Part of a small language model's weights: 3 heads of 128, RMSNorm before each block.
MLP neurons of a small language model. Each row is named by its layer, matrix (gate and up: input weights) and neuron, and shows model dimensions 144-207. Each number is 128 + 24 x the weight over its row's rms, rounded and kept within 0 to 255. A neuron's up and down rows have the sign that makes its largest values positive.
A block is one neuron, or neurons of one layer that tend to fire together. After each block is what it responds to, as a language model described it from the Wikipedia text at the highest values.

L3.gate386 [201 152 114 159 127 146 143 149 157 141 117 133 127 150 121  92  75 149 111 109 128 125 102 113 140 149 117 105 103  85 149 187 138  91 138 109 115 100 148 129 169 107 143 140 161 125 150 126 151 139  97 138  95 137 114 123 113 130 137 175 143 159 127 112]
L3.up386 [185 153 144 123 137 133 106 129 113 100 136  77 137 135 134 119 103  92 102 121 101 101 142 123 131 153 135 127 173 141 182 116 153 122 103 146 131 163 126 158 136 115  90  90 129 137  79 105 122 105 185 166 111 146 153 122 170 138 158 124 151 154 125 117]
L3.gate558 [106 163 125 173 164 148 152 118 159 136 122 138 105 115 120 114 130 123 166 147  96  89 138 135 156 124 131  94  90 153 154 131 126 129 176  83 142 128 142 149 121 124 113 141 120  78  94 107 104 130 104 167 120 107 119  97 128  95 162 115  90 150 119 156]
L3.up558 [129 145 102 161 136 129 163  64 122 149 103 121 110 136 114 120 128  76 125 122 167  72 141 146 113 133 141 143 104 114 155 138 146 109 110 120 122 144 132 154 140 151 125 101  94  96 108 131 118 107 132 165 121 137 168 100 142 137 116 144 113 136 129 148]
Mid-word vowel fragments

L2.gate81 [109 127 156 136 107 136 147 115 208 116 132 107  68 134 103  94 104 136  74 129  98 107 112 132 113  99 128 143 155 123 133 118 138 134 127 108 148  96 112  96 197 101 139 144 124 150 105 176 124  82 155 139 104 111 127 116 188 169 144 141  97 156 103 116]
L2.up81 [104 118 154 113  79 144 133 154 105 106 115 137  92 119 158 164 151 140 104 134 156 130  91 117  90 129 145 143 125 117 121 156 152 109 159 200 134 123 145 146 116 153 114 152 135 116 121 124 130 129 111 147 128 116 155 159  87 116 163 104 123 132 121 136]
L2.gate236 [119 108 151 139 121 124 100 112 143 115 131 131 119 125 166 120 114 115  83 152 113 137 163 136 123 126 130 162 131  76 143 168  98 150 159 160 119 162 100 122 113 145 120 136 155 195 112 123 160 116 124  98 114 118 124 134 160 140 138 150  76 177 101 123]
L2.up236 [ 97 126 120 104 123 133  99 154 106 136 121 109 134  98 117 194 152 160  99 159 145 155 149 115 108 118 143 111 148 167 118 140 119 147 134 149 201  59 120  93 123 123 116 174  86 141 146 136 112 134 179 162 145  92 115 159 120 154 137 117 136 143 113  90]
L2.gate533 [176 166 106 104  99 126 137 113 125 104 144 151 110  82 121 122 112  94 136 150 103 126 155 121 133 134 114 134 135 114 101 146 132 141 178 131 128  94 169  81 108 141 103 119 126 137 109 108 134 133 165 117  65 130 130 169 158 171 123 106 165 117 136  80]
L2.up533 [ 98 127 101 129 163 152  78 104 127 144 126  97 114  71 139 116 147 144 149 116 120 120 154  87 110 114 119 152 118 143 165 168 118 129 143 182 119 122 145 118  95  89  90 118 114 133 166 129 187 117 139 148 124  89 104 135 142 129 123 113 115 130 137 134]
L2.gate562 [122 171 120 132 147  99  90 130 150 101 131 149 129 124 147 123 131 120 134  90 127 140 161 117 148  94 132 126 109 128 147  99 101 135 128 144 119  91 102 131 145 125 146 131 113 120 130 106 151 138 178 114 125 133 111 150 154 189 133 160 115 174 124 151]
L2.up562 [114 130 144 135 140 151 119 122 129 137 125  94 129 142 122 122 112 110 124 130 151 143 102 185 113 125 141 140 137 109 149 153 125 151 147 124 130 166 121 118 118 138 139 126 121 120  96  98 120 125 104 113 134 158 122 116 158 136  96 130  76  64 125 145]
L2.gate614 [133  64  84 114 130  93 118 147 150  95 109  93 130 113 134 156 164  65 111 137 151 116 130 150 122 104 135  94 181 118 108 129 124 173 116  96 133 159 133 141 147 116 132 123 127 118  88 129 155 107 135 117 146 113 167  77 144 110 115 141 109 159 132  88]
L2.up614 [ 92 149 100 149 128 130 136 119 136 120 134 146 104 133 163 120 112 147 102 118 117 159 135  94 117 131 116 155 132 135 125 116 149 111 128 152 143  85 183 121 118 144 130  69 131  95 142 121  94 111 124 121 153  99  89 140 120 163 135 115 162 130  95 159]
L2.gate652 [144  84 110 131 104 118 123 123 178 125 130 100 147  82 137 140  82 111 103 118 134 156 104 162 127 102 131 103 123 124 137  92 109 130 131 133  84 129 155  98 139 156 170 133 174 130 105 135  78 130 138 162 118 128 126 133 139 156 152 120  91  75 119 105]
L2.up652 [122 131  96  83 135 130 116 155 165  83 124 107 131  98 124 150 122 115 145 141  88 149 174 120 121 115 109 101 136 107  88 121 123 134 108 111 136 150 100 138 114 154 103 131 155 124 137 142  89 112 152 160  75  91 113 102 144 146 121 114 111 140 121 125]
L2.gate852 [104  88 133  95 118 115 149 131 177 124 128 115 118  98 138 120 117 146  92 176 105 126 108 125 134  90 128 150  78 127 155 116 135 172 121 135 135 145 113 132 129 114 122 151 111 134 119 160 116 110 155 128  85 131 163 132 133 103 127 129 138 120 129 134]
L2.up852 [117  72 118  87 115 110 155 149 123 107 121  92 111 122 167 172 135 134  99 136 121 151 127 129 128 143 150 143  85 134 143 153 146 123 155 104 158 122 137 118 148 132 121 119 155 165  98  69 141  98 148 163  99 159  88 107 139 134 114 126 110  79 175 139]
L2.gate883 [180  98 130 163 124 125 114 157 152 125 135  92 108 117 113  99 133 164 135 140 113 146 122 165 149  94 127  98 143 158 199 130 150 122 140 101 135 109 128 144 137  88 156  97 130 117  92  62 131 126 110 139  90 139 131 130 131 102  90 103 123 148 134  93]
L2.up883 [137 134 184 145 152 126 112  79 140 170 130  86 157  88 151 119 150 122 139 147 135 127 128 163 121 140 161 149 123 135 156 110 137 113 152 110 122 105 205 140 142 131 104 171 151 125 111 169 147 112  88 129 129 140 107 100 132 123 112 138 113 136  74 134]
Arabic Al- hyphen

L5.gate237 [134 101 143 123 123 144 140 117 130  93 122 142 127  88  84 116 155  97 117 163 155  96 110 159 126  73 122 125 124 130  94 135 143 149 103 149 157 182 175 109 149 154  63 119 152 123 129 124 137 102 123 122 136 129 124 160 104 124 126 127 119 114 170 112]
L5.up237 [127 157 114 106  78 100 107  81 169 160  82 128 134 132  92 132 157  85 108 131 131  95 129 123 145 136 135 127 146 132 133 161  76 105  84 163 144  88 142 145 116 115 161 109 150 120 165 147 167 147 119  99 127 123 131 136 152 117 152 168 123 126 148 118]
L5.gate683 [100 147 128 117  97 138 152  91  93 147 142 135 112 100 130 154 135  76 126 138  96 138 126 154 174 126 172  86 135 135 106  75 133 108 161 115 112 153 125 106 115 134 105 129 115 119 124 148 152 127 131  92 150 159 126  95 130 126 123 128  95 106 134 100]
L5.up683 [153 114 125 157 171 114 137 124 111 114 154 121 116 147 134 161 110 120 142 145 112 129 109 143 132 142 144 143 137 122 129 159 127 112 123 152 103 133  64 144  93 124 111 153 153 128  69 146 135 140  95 137 200 135 113 137 114 104 118 159 143 119 145 138]
L5.gate739 [110 116 131 127 115 102 135 163 155 131 161 169 167 156 162 146 111 128 119 106 131 115 142 112 165 106 130 159  93 151 126 152 119 136 152  83 126 113 102 108 148 144 116  53 139 110 108 134  95 100 161 175 126 109 144  95 160 133 176 147 163 122  92  90]
L5.up739 [147 161 106 123  98 107 149 116 136 105 146 150 105 149  74 110 141 112 132 143 126  98 115 163 147 129 142 141 103 118 141 174 166 110 152 147 131 151 162 102  86  81 141 113 147 166 129 124 110 123 106 109 159 117  89 112 103 121 166 173  99 111 120 136]
L5.gate971 [132 110 152 131 139 109  94 109 116  87 131 181 189 160 148 104 100 126 112 106 123 115 103 157 135 167 150 116 134 115 127 138 126 115 135 131 141 119 121 105 128 143  93 138 137 119 133 145 114 141 171 127 137 122 146 124 113 137 156  94 157 145 128  68]
L5.up971 [113 120 148 102 135 118 167 124 135 127 186 105 165 174 120 112 153 185 130 107 146  91  90 154 146 146  93 138  72  60 106 124 157 178  83 156 161 135 136 120 102 150 158 160 107  99 124  82 158  91 126 137  93 184 150 108 155 120 112 139 101 110 144 119]
Mid-word subword fragments

L2.gate11 [157 136 114  91 123 152 108 133 125 149 104 108 114 128 145 146 134  96 125  69 148 126 106 134 132  94 125 122 140  99 117  96  74 114 139 125 144 158 104 140 124 130 135 124 150 184 104 147 144 153 138 138 162 138 155  99 157 188 128 146 123 114 113 116]
L2.up11 [115 127  96 104 136 128 133 125  96 137 119 163 116 140 141  89 120 125 145 149 137 143 162 162  94 147 123  93 127 142 150 134  98 148  77 115 126 134 151 193 122 152 112 141 129 136 123 119 169 118 105 131 102 131  70  97 102 123 141 216 185 127 133 131]
L2.gate127 [179 117 130  97 148 130 141  92  98 157 129 139 114 117 130 138 101 112 131  94  90  99 119  94 108 110 141 132 123 134 141 101 105 177 176 119 145 146  96 120 147 102 164  80 134 137  84 122 149 139 167 203 198 151  87 142 127 132 107 119 167 103 114 126]
L2.up127 [145 140  90  98 125 154 124 132 109 156 151 130 122  98 109 159 148  95 113 126 138 145 117 138 163 111 156 117 143 117 124  78 120 160 179 132 101 156 179 134 145 121 132  96 142 156 117 117 117 123 137 108 153 148 109 160 151 174 128 132 121 102 118 125]
L2.gate314 [145 137 136  90 147 114 116  91 119 152 155 123 116  80 125  94 140 135 133 111 147 127 146  82  87  86 164 115 113 140 114 101 122 133 149 145 141 154 111 134 121 118 158 106 118 134  98 131 122 129 135 157 128 136 142 153 135 152 102 172 143 120 108 100]
L2.up314 [163 120 135 120 120 173 155 125  92 154 133 128 108  81 133 138 156  88 105 126 129 148 120 117 136  88 149 133 114 121 128 133 144  38 141 126 126 187 123 142 118 142 141 153 110 149 109 154 115 135 106 107 158 113 149 119 133 146 113 124 136 140 149 124]
L2.gate349 [142 142 142  92 155 121 146  81 105 119 101 127  86 106 127 120 119  89 129 128 106 114 128 140 153 139  85 118 107 108 111 119 109 121 194 129 143 137 126 154 128 181 117 126 122 162 121 129 104 137 102 149 132 169  87 117 149 190 119  90 112 104 134  90]
L2.up349 [161 113 121 128 123 109 148  91 123 149 125 129  96 103 133 109 125 117 128 164 103  93 142 119 138 104  85 108 123 113 108 124 123 115 130 103 145  98  98 142 112 156 151 121 110 189 127 125 113 113 145 137 113 110  70 130 115 163 125  94 123 163 149 142]
L2.gate366 [128 133 140 141 161 189 131 133 131 135 121 132 121  98 139 119 158 140 155 137 141 158 108 118 137  94 123 132 158  72 140 135 117 168 117 172 178 106 160 156 139  99 135 118 123 134 163  91 120 173 129 111 176 107 115 138 120 151 137 138 123 137  83 118]
L2.up366 [132 114 120 124 177 161 121 131 109 129  95 144  89 132 101 129 177 156 139 145 159 170 128 123  99 106 113 173 169 143 121 137  88  98 130 134 128 145  90 132 124 164 132 128 156  92 147 101 160 133 134 134 156 130 108 136 115  95 129 201 148 175  79 139]
L2.gate582 [111 129 103 110 123 141 121 101  91 164 128 134  77 105 143 168 104 130  84 124  77 107 119  84 104 140  92 161 130 103  97  96 135 153 140  90 138 166 156 173 110 184 108 144 126  97 118 133 124 123 124 115 164 145 128 130 106 129 147  90 138 114 141 106]
L2.up582 [119 110  98 135 151  82 178  99 118 128 142 102 139 121 114 162 101 128 142 125  87 135 159 142 103  99 138 120 118 104 101 107 136 161 137 126 112 124 119 153 135 160 113 151 133 139 133 119 155 111 109 131  92  77 168  87 130 132 112 152 162 154  86 104]
L2.gate723 [190  88 104 136 113 114 135 132 105 151  68  87 141  91 142 173 156 133 166 132 122  94  80 140 132 142 141 105 110 117 120 119 141 157 152 154 118 130 120 158 109 160 130 134 105 172 151 127 138 117 127 112 161 188 113  85 146 129 122 105  89 148 114 106]
L2.up723 [148 126 150 154 111 137 110 100 149  97 142 141 132 124  92 141  80 134 107 138 106 119 137 118 129 137 132 127 117 129  97 117 145 122 134 134 136 152 121 138 105 140 116 113 144 125 114 152  98 115 111 130 125 111 126 186 110 106 111 153 174 125 126 108]
L2.gate737 [124 140 150 112 128 130 143 137 142 160 124 126  82 119 106 160 157 108 129 133 110 143 133 127  72 106 135  94 122 128 147 128 111 146 116 152  85 178  95 111 119 107 104 135 135 145 131 115  91 147 143 124 113 132 156 125 145 156 164 182 125 144 127 117]
L2.up737 [121 146 112 119 154 128 139  97 148 155 142 131 111 105 136 146 139  98 152 108 104 138 139 136  88  94 131 165 137 145 142 171 111 105  89 154 119  95 128 110 120 120 140 156 100 160 171 137  85 152 151 140 136 108 138 139 184 119  95 156 139 111 104  97]
Entry-final separators in lists

L3.gate486 [137 143 103 128 141 165 129 156 123 141  91 144 127 148 143 149 155  55 124 125 100 146 112 157 105 145 137  90 155 152 131  93 149 106 177 140 120 147 134 149 132 138 117 134 152 156  79 132 132 122 109 143 131  94 148 143  72 139 150 112 165 141 138 123]
L3.up486 [175 113  83 160 133 134 157 134 177 145  85 140 126 173 116 147 132 139 124 113  50 119 140 111 151 146 150 100 137 127 131 152 162 110 144 130 125 175 106 114  81 122 179 153 124  98 121 135 131 153 142 187 187 148 101  91 120 126 114 115 150 108  84 118]
L3.gate855 [119  87 136 147 119 131 147 129 120 143 132 131 120 143 106 150 157  50 155 137  73 139  95 132 110 144 169 126 119 131 126 114 148 122 189 170 118 155 120 145 104  76  87 158 131 136 110 149 141 101 102 125 135 127 131 159 105 127 146 103 156 106  93 103]
L3.up855 [143 112  92 123 105 125 167 109 106 155 140 130 122 123 100 109 147 128 140 143 161 134 140 127  92 133 148 108 122  98 134 121 112 122 152 122  98 129 176 174 155 116  96 136 151 156 167  85 136 125 134 120 147 153  85 111 130 133 115 165 106 126 103 128]
Name-final word pieces

L3.gate329 [108 140  89 130 188 174 134  98 154 136 111 110 139 152 138 160 164 133 114 141 133 153 121 131 124 117 116 122 151 152 124 136 155 130 115 174  96 136  73 155 145 130 109 128 102 161 114  59 140 167 135 129 124  99  87 141  98 157 119 134 133 125  99 126]
L3.up329 [127 148  91 118 131 132 130  93 167 115 100 116 130  92 129 142 165 127 111 144 136 146 144 139 139 103 132 110 129 129 157 135 133 107 155 166  96 121 116 142 138 109 126 134 113 108 139  85 148 108 151 127 128  96 120 154 138  87 122 134  90 153 110 151]
L3.gate672 [142 143 134 150 117 120 121 105 129 126 143 109 125 163 112 103 120 113 105 173 155 150 130 102 113 126 134 132 148 151 167 136 172 146 151 152 131 144 144 159 107  99 151  93 134 115 122  86 116 125 191 141 121 102 112 111 148 107 102 170  49 165 119 143]
L3.up672 [ 54 155 164  91 147 139  76 138 161 108 172 152 140 107 135 117 127 143 133 138 139 128  94  91 129 137 118 134 118 108 146 105 161 119 140 119 130 141 144 143 117 135 133 129 143 111  94 162 140  95 153 147 148 111 151 132 146 136 133 147  78 106 102 161]
Arabic "Al-" hyphen

L5.gate325 [138 149 127 120 146 141  97 124 116 148 168 122 161 112 160 127  87 130 111 135 123 144 107 108 163 117 104  96 147 111 136 108 135 132 146 132 190 182 155 121 143 115 142 106 117 152 152 126 147 132 111 124 155 151  89 153  41 156 150 148  99 174 110 117]
L5.up325 [107 162  97 124 126 124 136 119 113 126 165 111 137 124 123 120 114 164 157 117 139 122 179 134  78 137  89 127 108 119 157 136 155 146 163 128 102 144 127 165 156 144 134 138 128 149 185 101 144 106  92 150 147  95 105 110 140 135 125 126 140 132 131 155]
L5.gate393 [153 152 107  70 111 122 146 132 147  98 142  47 157 117 151 139 110 132 141 127 129 144 112 123 141 100  80 101 101 113 134 132 157 137 134 136 201  95  94 164 132 115 114 158  72 149 154  90  89 106  76 120 125 146 126 124 105 152 120 137  70 133 119 127]
L5.up393 [157 168 129 172 140 115 158 100 138  98 155  94 120 110 119 145 159 149 143 157 110 123 102  82 164 111  92 123 117 137 127  83 108 141 164 125 175 132 136 126 161 110 140 102 130 158 134 129  83 103 103 108 160 142 112 135 126 168 152 141 116 107 114 145]
L5.gate675 [122 113 142  97 143 130  82 129 146 189 130 108 158 146 152 123 153 135 123 153 132 128 106 147  83 154 127 104  97 111 124 175 132 107 141 126 149 146 133 115 133 124 107  74 107 136 155 144 159 152 132 113 158  79 126 126 166 138 150 158 147 100  84 158]
L5.up675 [127 138  60 119  96  82 112  87 150  87 139 112 117 141 119 117 103 128 119 132 121  72 133  96 110  79 117 141  94 107 103 145 145 137 131  94 118 106 137 123 169 130 158 172 112 155 145 123 123 110 144 139 141 149 137  61 131 173 120 143 140 151 105 134]
L5.gate834 [106 120 160 118 161 126 106 174 141 147  98 102 161 142 148 162 103 123 142 157 127  92 134 143 122 107 133 140 141 146 161 147 118 161 137 137 130 112 155 113 107 151 171 114 120 137 156 144 168 129 162 105 121 142  88 104 129  99 114 104 149 150 150 110]
L5.up834 [137 112 153 147 144 174 149 146 158 147 117  95 130 125 137 128 146 147 132 116 133 191 175 149 105 111 120 136  81 143 113 117 153  93 138 141 126 112 120 134 142 165 160  78 140 110 180 124 134 164  85 103 121 140 144 121 148 107 144  74  89 186 119 147]
List item separators

L5.gate66 [174 141 127 139 188 117 132 116 154 158 124 178 107  94 104 112 128 134 138  96 132 115 172 162 168 129 158 118 109 106 144 123 142 126 133 184 108 146 132 143 166 118  88 140 130 167 110  93 122 181 162 139 110 144 121 137 130 193 131 162 119 181 104 111]
L5.up66 [147 126 159 145 146 161 143 120 153  92 147 124 136 121 122 148 175  96 143 128 123 122 111 143 139 170 115 124 153 102 116 125 136 183 140 104 138 103 122 149 165 150 165 153 136 125 120 135 147 135 160 153 156 135 121 169 159 149 139 145  76 154 114  92]
L5.gate453 [129 143 149 153 186 153 102  99 134 126 135 120 108 137 156 132 149 155 146 137 138  86 165 167 115 150 164 118 119 134  87 121 148 142 107 140 110 131 183 167 158 122 155 101 137 124 130 111 121 164 150 140 139  98  81 161 124 153 168 144 113 134 136 133]
L5.up453 [110 106 199 124 157 158 114 111 137 106 127 121  81 137 149  88 121 119 154 123 141 124 128 131 125 129 150 111 156 132 107 114 131 157 136 175 180 102 152 172 165  95 172 133 154 111 104 128 129 156 152 141 102 126 123 141 121 130 110 131 118 138 142  96]
L5.gate513 [111 123  99 114 115 148 153 129 158 113 100 141 125 123  96 161 131 184 136 136 148 108 128 119 144 104 133 137 162 120 110 103 143 148 136 163 130 163 133 123 105 147 126 140 129 178 121 121 125  98 159  95 171  83 132 163 104 135 106 136  84 128 112 121]
L5.up513 [114 141 146 163 172 148 145 161 154 186 153  96 113 143 124 127 134 147 133 152 129  80  96 112 161 118 127 155  91  97 141 154 119 127 141 158  98  82 148  84  91 134 126  99 126 123 111 167 145 136 157 133 128 122 112  97 118 116 173  98 166 150 132  76]
L5.gate921 [122 144 148 139 117 141 112 100  77 125 125 138 147 157 149 182 118 116 130  86 131 130 139 109 110 158 117 132  78 177 111 118 141 157 117 164 127 115 178 152 179  97 114 159 146 105 128 115 120 154 135 104 124 160  90 126 134 121 107 121 117 115 152 107]
L5.up921 [140 132 156 117 189 168  82  87 149 154 143 136 107 108 169 113 122 122 148 137 142 142 110 153 131 127 103 125  58 152 159  85 106 109 147 134 138 129 140 133  85 147 119 152 175 130 114  87 124 122 116 154 112 196 119 141 155 160  52 132  94 107  92 139]
Inside multi-part proper names

L2.gate82 [118 178 125 118 117 138 142 106  88 134  87 168 117 138 126 156 113 115  83 119 136 126 153 122 146 152 155 147 145 140 121 106 176 136 141 169 136 131 156 130 138 139 173  94 127 152 114 132 165 143 121 163 127 121 128 142 161 145 105 122  80 149 131 113]
L2.up82 [151 127 118  95 110  80 143 114 116 129 124  98 104 108 131 124  96 121 125 123 105 143 193 173 107 119 110 145  80 152 137  96 146 122  99 160 100 152 101 200 126  89 178 110  83 128 108 117 135 133  79 146  86 151 113 104 109 151  87 116 102 169 105 127]
L2.gate496 [125 127 103 120 105 151 140  96 108 108 130 134 167 110 123 109  93 128 151 128 140 139 128 120  96 125 164 141 148 122 155 146 125 126 122 144 130 154 120 128  81 123 143 177 142 142 136 128 132 141 134 125  79 137 171 141 124  87 137 108 137 149 117 110]
L2.up496 [ 92 146 124 130 105  99 115 122 147  97 107 158 127 138 163 130 132 140 132 104 163  89 157 117 151 170 143 138 123 104 123 170 155 148 125 137 196 144 109 131 148 109 117 157  96 136 135 189 161 132 149 115 163 133 153 108 109 138 160 117 138  57 126 121]
L2.gate604 [117 106 124 114 113 100 156 159  98 132 140  97 153 154 140 186 138 134 139 103 117 102 147 135 152 124 148 122 157 133 133 124 129 131 131 112 132 139 145 111 121 132 102 157 102 124 152 142 132 125 145 142 103 122 118 105 132 100 119 148 127 128 105 120]
L2.up604 [ 99 108 112  98 147 125 112 143 153 122 141 145  98 155 152 144 133 128  79 103 120 158  96 120  90 114 141 150 137  98 192 138 130 131 144  90 131 123 125 115  97 132  99 130  96 132 145 133  86 190 164 146 123 137 168  79 142 126 133 129 135 171 141 147]
L2.gate633 [177 172  94 141 158 107 114 135 138 135 141 122 120 150  97 113 127 108 136  95 111 114 119 141 107 128 132 109 146 140 110 164 131 121 147 146  98 133 122 190 120 136 107 175  94 114 132 135 104 143 133 146  89 163 134 127  73 161 149 136 144 100 173 144]
L2.up633 [167 104 153 179 154 120 119 118 137 138 111 119 138 134 129 145 149 153 136 104 138 132 143 144 101 128  77 125 104 157 134 174 112 152 124 132 128 134 137 142 132 107 104 118 139 122 152 143 140 182 114 126  83 132 170 151 111 169 101 109 146 110 150  87]
L2.gate663 [147 128 135 127 113 134  96 157  82  97 131 149 195 133 130 113 128 106  95  88 110 117 120  86 126 114 161 120 110 124 146  57 170 138 141 150 135  90 112 153 142 123 170 190 104 129 111 156  97 153 117 147 146 139  91 112 120 142 140 156 155 127 116 109]
L2.up663 [147  80  75  77 124 122 106 148 142 108 126 102 123 111 108  92 100 112 100  97 131  99 152 112 126 114 147 149 146 131 116 115 104 137 147 139 138 158 101 123 132 138 162 163 151 142 145 150 125 146 114 155 165 125 161 141 111 136 162 133 155 106  93 125]
L2.gate728 [ 76 122  95 139  96 160 107 114 115 132 143 150 169 111  78 125 159 141 135 134 123 130 135 140  87 107 146 118 146 102 126 111 110 129 157 143 152 143 181  90 118 137 133 145 110 129 124 161 145 157 151  96 114 117 152 159 133 126 151 144 120 123 111  64]
L2.up728 [ 80 122 137 119  78 151 134 122 169 133 149 148 122 151 108 106 137 148 148 157 130 119 139 160 100 124 101 144 158 120 145 128  81 138 160 164 182 128 140 113 154 143 138 143 121 139 150 164 142 155 111 109 113  88 169 100 140 130 150 139  89 166 112 100]
L2.gate899 [111 145 110 119 121 136  81 153 121 131 103 142 102  89  95 139 143 106 125 125 132 105 123 117 126 139 150 152 101 145 179 115 148 102 173 104 137 135 135 137 152 147  68 134 163 123 122 137 102 191 124 145 104 119 157  80 114 145 193 138 100 112 151 122]
L2.up899 [130 129  92 127 134 134 126 140 140 135 133 177 125 112 132 132 138 126 106 133 116 116  87 103 119 115 128 141 136 124 143 143 160 118 108 125 132  77 105 139 186 161 134 147 140 140 103 135 160 143 120 141 142  98 110  91  93 140 151 157 119 120 141 143]
L2.gate935 [146 187 135 129 106 135 150 125 117  94 135 169 136 144 117  72 129 133  98 101 131  74 113 120 144  94 141 116 122 126 109 149 144 116 141 164 120 140  92 168 137 143 145  97 116 100 158 136 163 163 144 151 154 134 110 130  78 126 126 151 148 158 135 131]
L2.up935 [123 129 134 122 150 124 133 149 138 116 128 123 120 112 103 139 100 126 153 121 138 119 144 144 105 110 113 135  92 137 105 166  98 110 140 107 112 103 162 116  87 155 103 170 178 119 142 123 147 153 119 123 163 115 132 133  93 104  97 110 151 127 117 115]
Word-initial second piece